python train.py --init_std_o=0.0182 --lr=0.00574 --lr_mult_up=0.713 --train_tokens=608300000
MLP neurons of a small language model. Each row is named by its layer, matrix (up: input weights) and neuron, and shows model dimensions 256-319. Each number is 200 + 30 x the weight over its row's rms, rounded and kept within 0 to 999.
A block is one neuron, or neurons of one layer that tend to fire together. After each block is what it responds to, as a language model described it from the Wikipedia text at the highest values.

L7.up54,163,173,234,216,259,251,130,149,186,218,213,170,164,204,193,195,244,164,175,221,190,174,139,238,237,234,161,181,180,247,209,174,167,176,173,230,190,174,196,207,211,251,202,244,200,195,235,212,261,233,195,155,176,206,210,194,183,250,218,149,177,160,220,186
L7.up214,155,215,205,192,216,215,176,255,194,241,249,205,192,166,218,230,212,183,183,207,228,188,182,178,188,227,193,199,180,186,186,210,223,197,227,238,199,238,203,170,150,239,246,191,217,203,148,217,214,241,202,182,228,176,189,224,232,178,148,140,145,187,198,218
L7.up466,203,203,174,242,251,167,190,256,206,219,243,218,193,186,151,173,236,167,200,210,235,197,214,232,184,174,218,210,222,262,182,139,165,195,181,220,202,200,186,202,243,207,162,213,189,206,183,224,183,167,208,236,202,166,184,178,193,268,215,222,278,209,178,168
L7.up496,249,208,183,200,217,194,214,181,179,209,162,234,160,220,215,206,203,154,208,221,164,181,205,186,225,243,190,188,189,165,196,178,233,183,195,184,226,245,174,195,204,257,189,227,204,189,140,249,183,154,210,188,135,198,246,193,194,199,237,148,192,178,166,146
L7.up570,175,145,214,163,183,211,135,214,222,192,187,209,199,169,171,194,223,127,125,212,159,212,205,243,177,241,202,221,292,213,233,178,220,184,175,289,224,165,147,217,237,200,160,182,220,139,181,244,228,183,247,153,211,181,177,181,185,251,238,176,226,206,202,162
L7.up1054,229,212,217,221,156,239,204,189,212,248,188,162,150,158,263,251,205,129,217,239,223,214,205,186,238,191,184,215,202,234,177,199,191,228,228,189,186,189,191,169,236,195,235,168,195,199,174,234,212,220,173,198,210,243,228,169,223,251,193,213,256,185,205,205
L7.up1079,214,174,193,206,218,191,206,235,209,218,222,244,196,198,224,212,205,220,221,235,225,222,179,193,200,167,274,263,208,230,158,199,190,228,190,237,220,174,175,224,213,207,196,182,178,167,204,232,246,182,253,211,187,220,202,141,208,253,205,175,187,218,171,183
L7.up1268,215,201,209,260,235,226,217,221,170,213,205,193,198,197,182,202,195,174,155,245,216,179,191,145,203,207,158,237,199,157,207,228,187,166,214,251,203,177,181,252,146,202,176,172,208,232,190,164,240,254,177,227,182,175,162,208,202,218,160,103,190,219,162,177
Responds to: Year-prefix tokens

L5.up14,214,172,220,251,121,210,134,208,180,199,187,201,227,224,185,219,178,201,182,182,146,259,237,209,243,276,177,193,193,182,160,179,227,244,232,212,201,193,183,220,219,206,150,233,196,189,186,238,235,138,143,185,240,182,242,196,160,225,209,212,285,242,192,188
L5.up319,222,198,183,221,189,164,203,208,187,226,207,191,275,203,207,231,206,199,152,202,189,230,196,211,231,230,194,190,200,213,240,160,235,230,177,238,193,210,145,187,168,188,276,179,237,204,176,183,185,159,203,232,232,167,184,255,182,162,227,248,166,212,166,229
L5.up327,154,198,202,228,209,167,146,202,185,200,217,125,213,210,169,192,166,251,146,220,194,235,192,209,242,224,226,181,186,161,165,221,225,225,214,187,170,180,151,166,207,147,183,192,221,188,206,197,183,208,203,255,216,183,232,222,197,248,193,178,186,254,168,254
L5.up583,121,233,226,233,204,185,207,225,189,158,206,159,183,241,180,172,203,204,168,162,161,175,184,217,211,197,162,190,239,226,196,176,209,208,208,231,228,241,152,109,171,227,189,206,215,202,195,223,222,213,172,227,196,193,187,229,213,205,168,222,200,131,184,189
L5.up751,206,174,203,274,167,178,212,212,170,207,208,167,148,172,190,252,198,223,146,185,169,239,231,198,184,196,210,218,211,190,190,237,217,157,226,275,203,210,191,185,215,176,167,241,228,208,219,186,198,176,173,205,176,195,213,246,222,200,153,221,154,232,185,254
L5.up1093,214,200,180,209,190,210,209,224,205,223,202,191,151,160,185,199,194,220,170,131,176,187,200,242,222,201,263,227,228,178,238,264,205,188,224,196,131,186,196,207,227,183,169,185,195,238,236,200,253,162,130,199,206,152,149,201,184,234,185,193,224,204,185,168
L5.up1437,196,230,208,179,142,193,155,223,206,207,137,175,195,279,149,217,211,205,133,166,217,184,205,186,224,245,202,196,246,226,224,218,225,232,173,271,217,201,210,238,249,123,197,176,184,160,175,196,212,188,192,194,166,223,221,191,169,229,153,208,221,224,193,279
L5.up1517,222,200,205,218,211,203,213,220,172,217,172,192,208,238,152,238,197,232,162,190,219,186,196,264,172,195,185,204,233,189,212,182,243,164,212,210,174,206,156,157,235,195,202,182,234,218,197,156,146,195,198,201,199,189,179,239,217,193,227,224,202,198,210,202
Responds to: Subordinate clause boundaries

L5.up294,256,207,173,150,240,217,163,260,201,183,199,266,185,229,262,259,219,193,242,240,220,219,275,229,181,190,203,185,221,227,198,233,164,223,197,194,227,172,221,179,147,207,219,191,156,250,219,194,189,219,158,248,207,205,180,187,204,215,229,177,202,192,202,219
L5.up733,202,197,195,222,233,226,176,204,193,158,214,220,198,193,171,191,130,211,196,176,217,301,210,140,168,199,196,194,190,200,239,230,194,191,228,248,210,248,160,247,209,219,173,178,189,179,197,174,156,170,190,199,202,207,203,223,232,158,254,136,283,234,221,175
L5.up807,212,224,190,225,225,205,201,146,189,189,141,257,135,263,159,206,198,189,150,175,216,210,214,186,164,191,202,201,202,215,186,234,215,147,261,253,173,231,169,225,203,236,198,201,222,223,181,183,223,188,172,210,164,169,193,274,171,208,205,199,204,229,230,191
L5.up942,188,225,191,192,201,212,221,219,194,175,104,254,218,191,158,249,204,241,197,205,198,202,196,192,225,203,246,186,173,180,213,225,200,150,273,180,168,180,189,197,167,224,169,227,202,183,229,206,190,156,189,243,196,183,155,190,198,184,260,182,219,183,228,207
L5.up1139,230,206,182,209,236,185,166,182,230,170,169,166,209,173,247,202,191,230,174,193,191,211,238,217,160,214,207,204,199,205,250,216,197,280,216,217,232,222,213,195,216,262,122,211,202,187,201,134,157,169,185,181,230,161,205,252,173,210,217,152,235,236,275,262
L5.up1205,191,246,187,207,194,227,202,216,152,163,153,208,176,229,211,175,235,199,208,193,248,218,190,197,237,242,207,197,229,177,189,256,262,230,205,154,185,178,215,219,281,223,195,189,195,241,305,153,196,221,185,232,230,176,167,222,208,214,194,196,191,207,250,191
L5.up1476,206,183,203,194,183,247,139,244,189,242,194,241,184,202,212,226,211,210,170,251,154,208,215,218,207,211,212,225,193,252,215,224,247,166,256,266,169,161,212,195,201,258,198,258,152,193,205,188,188,178,180,237,214,178,165,224,184,196,241,148,204,200,218,183
L5.up1507,197,222,205,211,226,151,174,244,221,203,195,189,144,178,184,143,151,233,211,200,208,175,226,182,208,230,181,258,201,230,202,213,236,211,222,183,167,198,215,230,163,175,180,195,229,181,199,156,164,186,180,159,217,182,165,235,192,216,231,217,252,231,161,205
Responds to: After-name continuation

L5.up204,189,211,203,228,212,216,214,243,215,203,257,202,180,207,189,149,181,229,211,181,221,218,174,163,134,185,194,188,181,190,243,190,187,249,210,175,206,175,215,144,189,230,140,295,182,236,228,204,210,242,215,208,239,236,162,214,176,202,194,197,244,248,206,250
L5.up366,178,149,241,182,192,219,192,219,196,241,191,147,174,240,236,203,236,200,236,133,225,207,188,184,250,222,207,145,173,254,131,161,194,229,140,280,256,193,250,209,242,205,182,230,224,142,197,185,207,215,205,165,236,210,215,165,154,162,169,185,210,188,196,209
L5.up429,165,233,248,218,213,209,131,226,177,194,203,144,195,177,180,224,225,214,196,170,187,186,155,186,166,185,181,198,186,223,217,217,216,241,217,193,164,212,207,159,191,188,163,234,212,240,225,217,186,193,196,150,170,196,126,170,223,260,160,188,184,220,255,218
L5.up441,231,162,164,202,134,212,206,177,192,202,213,208,228,170,221,238,165,259,171,191,208,189,187,193,146,182,233,210,210,172,194,195,154,215,180,165,194,201,221,156,184,228,202,214,201,228,234,163,233,195,262,230,182,221,128,201,172,202,193,193,198,212,167,300
L5.up757,249,155,192,199,155,175,173,189,222,219,223,274,169,205,245,189,168,165,173,204,209,214,210,175,242,205,145,217,180,180,203,223,238,166,164,219,226,237,230,197,232,194,184,236,232,190,233,170,210,166,238,212,171,211,207,176,270,217,196,178,171,142,222,182
L5.up936,199,190,223,189,126,169,177,216,154,213,203,168,222,214,237,191,239,171,200,183,211,171,192,223,192,254,230,164,142,260,198,185,194,205,211,254,183,244,145,230,250,125,218,176,227,177,160,174,228,157,161,215,188,164,181,168,236,203,228,186,198,197,188,166
L5.up937,198,244,175,235,177,195,207,227,189,240,168,105,197,161,194,249,174,220,234,208,203,179,218,216,216,197,229,205,181,212,142,236,210,225,218,232,158,185,189,176,193,271,219,223,189,245,238,203,133,266,196,195,219,220,175,216,209,212,218,201,210,199,205,156
L5.up1210,188,159,183,211,149,170,178,204,188,195,231,179,150,141,269,203,189,196,210,197,181,192,204,209,236,217,207,167,171,145,231,230,224,191,210,172,235,236,231,238,291,180,173,219,184,181,237,231,205,234,192,212,220,193,190,185,266,151,213,150,201,239,210,243
Responds to: Parenthetical year openings

L5.up96,201,197,183,201,225,297,155,235,251,229,185,220,208,231,177,238,203,199,183,168,201,246,250,237,166,159,152,225,185,239,184,254,212,190,193,195,131,210,222,194,217,170,225,204,234,185,228,283,169,159,189,208,229,168,244,150,205,194,204,237,209,184,217,211
L5.up97,222,194,180,235,200,224,185,155,226,185,152,216,194,184,217,194,216,190,266,261,177,173,195,203,215,162,208,187,219,194,173,222,237,200,221,174,209,172,213,201,181,198,209,238,181,226,222,197,232,172,175,163,186,131,148,184,174,159,195,222,187,188,237,226
L5.up114,247,221,216,223,188,224,201,155,242,179,255,168,177,216,246,156,186,204,157,186,214,295,197,180,193,213,220,153,183,155,199,153,156,200,144,148,221,218,227,205,184,181,185,226,184,188,188,154,197,179,209,213,186,225,213,172,188,192,223,192,185,180,254,185
L5.up385,148,239,206,169,182,196,235,131,200,160,194,247,157,275,262,212,220,250,161,216,214,242,206,214,211,209,152,176,167,231,198,185,270,181,214,168,246,199,210,158,156,206,170,155,249,220,196,182,199,215,170,219,196,191,177,257,205,170,197,223,217,171,212,217
L5.up553,190,252,245,170,241,259,260,201,272,192,207,229,248,202,241,192,161,186,213,157,176,197,199,180,203,237,162,174,166,177,202,178,213,163,219,173,169,216,200,210,149,221,186,189,236,224,217,161,253,214,214,256,206,213,215,212,198,193,228,179,184,232,227,191
L5.up677,135,201,258,206,145,185,247,194,195,208,217,184,156,188,207,219,192,158,233,221,226,146,178,198,181,212,195,196,226,228,144,159,231,216,229,180,158,194,244,189,172,244,221,231,198,205,200,202,253,194,163,202,245,231,175,164,140,245,120,153,164,189,220,221
L5.up681,215,196,185,198,209,215,217,152,186,214,174,239,180,192,223,226,205,239,211,188,213,208,176,184,226,180,223,184,282,235,151,220,245,181,221,180,161,214,229,172,234,204,190,300,225,231,254,200,202,223,184,218,197,211,151,166,145,209,225,205,218,203,208,183
L5.up1531,183,223,243,181,209,225,221,242,211,159,222,232,160,223,240,198,221,215,189,257,211,194,165,169,229,162,200,191,194,187,198,203,218,154,260,174,216,259,220,205,244,154,154,181,192,182,203,182,195,235,164,187,271,222,219,201,208,203,196,191,205,277,179,181
Responds to: Boundary after proper names

L4.up685,223,203,211,221,207,273,189,241,241,193,213,238,236,186,250,205,181,227,237,199,208,159,231,220,150,230,198,232,221,168,158,208,249,199,194,170,218,214,206,180,183,167,175,172,175,182,264,275,219,239,222,154,235,198,145,218,198,202,202,256,223,128,220,237
Responds to: Comma after name completion

L4.up782,181,102,188,199,190,208,154,182,211,170,184,211,161,226,215,189,190,216,230,212,218,204,180,206,223,178,237,177,222,185,217,221,183,134,205,204,178,209,213,213,212,218,201,213,240,207,246,190,191,179,232,194,126,152,224,212,224,186,194,204,161,196,174,186
Responds to: Table cell separators

L7.up58,261,218,163,191,208,254,188,245,173,186,177,242,210,177,164,203,163,205,219,194,220,207,204,208,175,210,214,160,211,252,172,191,245,151,207,186,179,168,172,188,194,218,228,260,216,204,271,180,216,189,211,196,207,141,217,187,191,176,203,271,205,205,179,235
L7.up278,179,213,200,167,230,221,164,206,245,210,182,198,217,195,253,163,234,204,154,179,138,175,222,181,219,208,221,167,227,179,200,166,161,172,159,231,238,192,176,229,196,173,227,204,183,194,162,191,237,244,205,209,229,226,202,173,195,239,250,177,189,216,174,199
L7.up346,189,203,219,139,220,184,235,198,232,192,215,215,200,209,175,166,223,205,214,182,199,167,234,203,236,162,189,195,181,189,213,188,252,217,185,143,181,194,194,179,146,231,265,159,246,208,238,153,194,162,142,201,245,200,185,173,197,203,198,150,210,183,212,249
L7.up371,244,225,195,254,189,215,198,189,188,92,206,199,133,169,152,225,171,156,192,202,217,244,162,209,258,192,226,149,181,211,217,209,219,186,244,178,186,190,222,221,271,183,224,219,166,238,276,177,227,175,212,199,209,168,138,167,256,212,159,238,160,202,209,217
L7.up574,182,187,238,212,200,158,192,213,202,220,196,212,217,198,155,202,212,200,216,211,172,245,195,200,191,265,198,192,136,198,233,159,180,205,209,192,168,162,246,169,185,201,154,168,230,165,169,185,166,186,203,201,172,224,216,166,235,176,187,164,210,189,259,162
L7.up772,226,164,196,161,235,230,225,222,144,220,195,202,242,184,209,221,209,225,214,220,170,157,190,173,186,196,217,178,204,215,158,190,189,139,154,222,240,201,167,191,202,177,176,185,203,200,191,238,184,145,205,231,222,163,183,145,205,170,172,167,226,207,182,223
L7.up1104,199,163,179,187,204,180,212,198,178,169,217,214,188,216,226,254,197,180,220,195,175,207,221,237,213,280,222,219,228,178,238,155,130,177,216,188,162,233,172,145,219,176,158,176,203,197,233,190,197,235,184,212,234,198,162,168,219,169,241,235,159,228,174,222
L7.up1398,220,166,204,187,227,218,235,178,245,152,250,238,196,208,223,175,198,230,229,263,193,246,208,255,217,262,195,146,165,195,181,193,173,167,202,227,169,200,231,232,214,184,178,212,203,199,246,190,187,231,231,178,159,161,150,166,181,173,182,187,211,127,201,234
Responds to: Place-name final comma

L4.up238,199,199,179,207,199,206,125,243,187,220,256,161,169,199,215,216,195,178,227,221,189,235,207,211,162,215,199,249,180,205,177,186,191,192,187,263,164,226,198,186,208,186,186,200,233,202,185,231,199,235,193,218,205,178,263,205,173,153,201,227,202,187,231,166
Responds to: Clause-ending punctuation

L4.up584,167,140,247,206,217,186,195,173,182,220,151,245,178,240,269,196,192,190,201,124,144,160,239,159,229,225,209,188,189,189,208,139,223,126,196,233,210,262,233,146,221,200,174,198,235,154,211,213,214,222,139,166,196,204,194,168,224,194,158,256,190,214,177,172
Responds to: Wikipedia tables and infoboxes

L7.up114,227,222,216,184,201,174,164,247,184,204,236,210,228,211,192,204,184,201,251,233,191,197,158,248,220,197,195,217,218,231,175,214,215,189,210,180,236,203,180,204,188,193,168,213,201,204,207,170,179,233,216,158,179,224,206,191,197,175,215,161,180,227,174,205
L7.up615,228,169,210,197,216,209,170,226,259,192,218,219,197,217,220,229,240,183,189,199,185,192,205,211,149,209,192,195,207,207,177,184,165,202,194,182,163,215,214,191,174,199,199,134,181,208,210,224,182,184,174,234,190,179,206,191,287,209,285,157,195,164,222,226
L7.up663,174,187,204,222,202,158,217,222,193,180,182,192,175,187,218,169,214,161,152,179,225,272,168,196,208,148,214,188,206,225,162,182,192,172,208,198,219,184,198,237,238,178,179,196,178,104,185,205,173,203,212,167,192,214,203,235,242,198,231,201,145,206,227,161
L7.up700,218,194,203,196,187,163,219,233,191,190,225,159,187,158,181,160,202,206,91,218,201,204,164,252,138,174,163,133,222,159,163,216,177,144,216,208,193,256,202,85,225,156,154,147,175,174,191,223,158,179,184,182,171,210,165,201,204,181,196,186,233,209,210,212
L7.up781,253,234,161,199,209,200,220,198,237,169,230,171,192,198,206,191,222,190,192,230,255,206,187,187,191,196,195,176,223,222,188,254,182,171,192,173,185,218,240,169,244,214,201,189,258,215,243,197,176,179,171,196,200,214,255,242,176,192,212,186,187,265,191,203
L7.up939,185,164,219,285,221,216,182,226,173,222,288,219,173,186,197,212,243,224,180,215,187,196,134,216,206,219,181,220,156,218,176,156,155,217,146,181,231,212,199,139,211,157,216,210,188,196,178,160,218,126,196,229,207,171,124,221,193,204,228,228,211,188,181,167
L7.up1121,194,178,179,222,193,185,203,175,207,196,221,209,230,218,243,227,263,186,152,246,200,136,173,222,165,189,220,186,240,237,162,183,220,174,189,207,170,176,185,176,217,190,196,202,151,162,208,118,178,194,198,224,245,220,210,179,186,225,234,134,223,172,184,199
L7.up1402,222,197,184,183,222,188,265,238,224,134,193,165,170,205,204,207,223,168,178,215,199,231,204,196,263,246,144,207,203,211,261,181,201,170,175,158,205,189,186,185,240,178,159,169,172,168,189,181,221,180,299,234,180,216,190,193,188,189,234,167,258,147,201,222
Responds to: Table row-end cells

L4.up783,223,198,189,215,214,226,198,185,245,207,166,198,201,183,235,181,177,223,157,211,158,228,189,208,216,194,214,223,181,257,159,266,153,207,199,188,174,190,188,231,191,183,210,242,241,242,215,219,196,206,181,177,218,198,210,224,183,197,233,200,226,192,205,230
Responds to: Table column separators

L5.up422,210,165,192,206,226,192,245,238,157,220,198,220,236,227,243,198,152,160,211,203,208,176,172,160,191,221,171,222,231,230,197,226,241,142,228,222,180,225,202,173,212,162,208,255,235,175,198,204,175,227,186,161,235,203,202,220,274,184,173,186,232,250,205,198
L5.up457,217,185,196,278,146,228,263,274,173,222,191,184,140,218,170,168,196,220,225,140,212,151,172,223,184,199,216,221,239,173,183,190,279,154,228,214,195,209,212,219,213,183,177,170,185,173,184,142,170,232,170,187,203,175,196,212,251,156,154,150,170,247,213,215
L5.up704,172,164,183,219,201,230,213,189,160,211,194,207,256,238,234,221,180,207,158,249,226,185,208,205,222,209,182,251,195,157,222,257,190,241,210,252,199,183,153,185,216,190,173,177,211,206,188,223,236,204,146,212,160,200,208,214,205,144,119,220,190,174,177,249
L5.up803,207,186,274,232,147,191,182,194,272,195,204,210,233,197,255,222,177,180,220,203,210,185,213,97,181,174,197,209,206,219,226,199,165,139,194,205,193,172,167,213,201,168,196,220,226,257,229,246,199,185,170,198,250,243,211,177,181,160,191,185,216,226,204,188
L5.up846,189,168,277,216,181,236,262,250,189,237,205,219,160,166,226,220,200,155,202,151,208,193,170,202,203,202,208,155,202,224,171,201,204,177,176,200,191,230,213,189,239,156,223,219,188,217,200,215,198,167,197,220,207,220,135,219,252,181,153,197,236,195,215,213
L5.up1144,203,180,159,216,176,211,165,229,209,135,205,225,171,163,252,231,185,207,211,239,228,195,183,147,187,215,219,204,261,209,223,159,233,197,155,194,180,240,207,187,219,220,165,268,261,236,194,150,164,244,227,202,204,213,141,189,172,202,136,214,190,193,218,224
L5.up1294,224,157,191,168,111,227,172,194,116,187,225,178,240,191,240,207,196,149,178,188,213,195,234,218,198,165,165,159,189,221,159,198,236,149,227,252,196,210,163,204,208,161,215,168,199,206,218,193,157,236,225,222,157,244,166,163,211,176,170,173,162,190,178,186
L5.up1495,186,209,229,238,240,176,186,168,204,199,259,215,211,195,199,191,190,168,182,152,193,189,190,158,133,218,148,153,144,245,205,189,239,180,197,252,237,239,179,168,196,227,203,197,251,189,222,233,218,160,193,156,214,223,192,195,261,231,172,184,186,204,192,229
Responds to: Table cells and possessives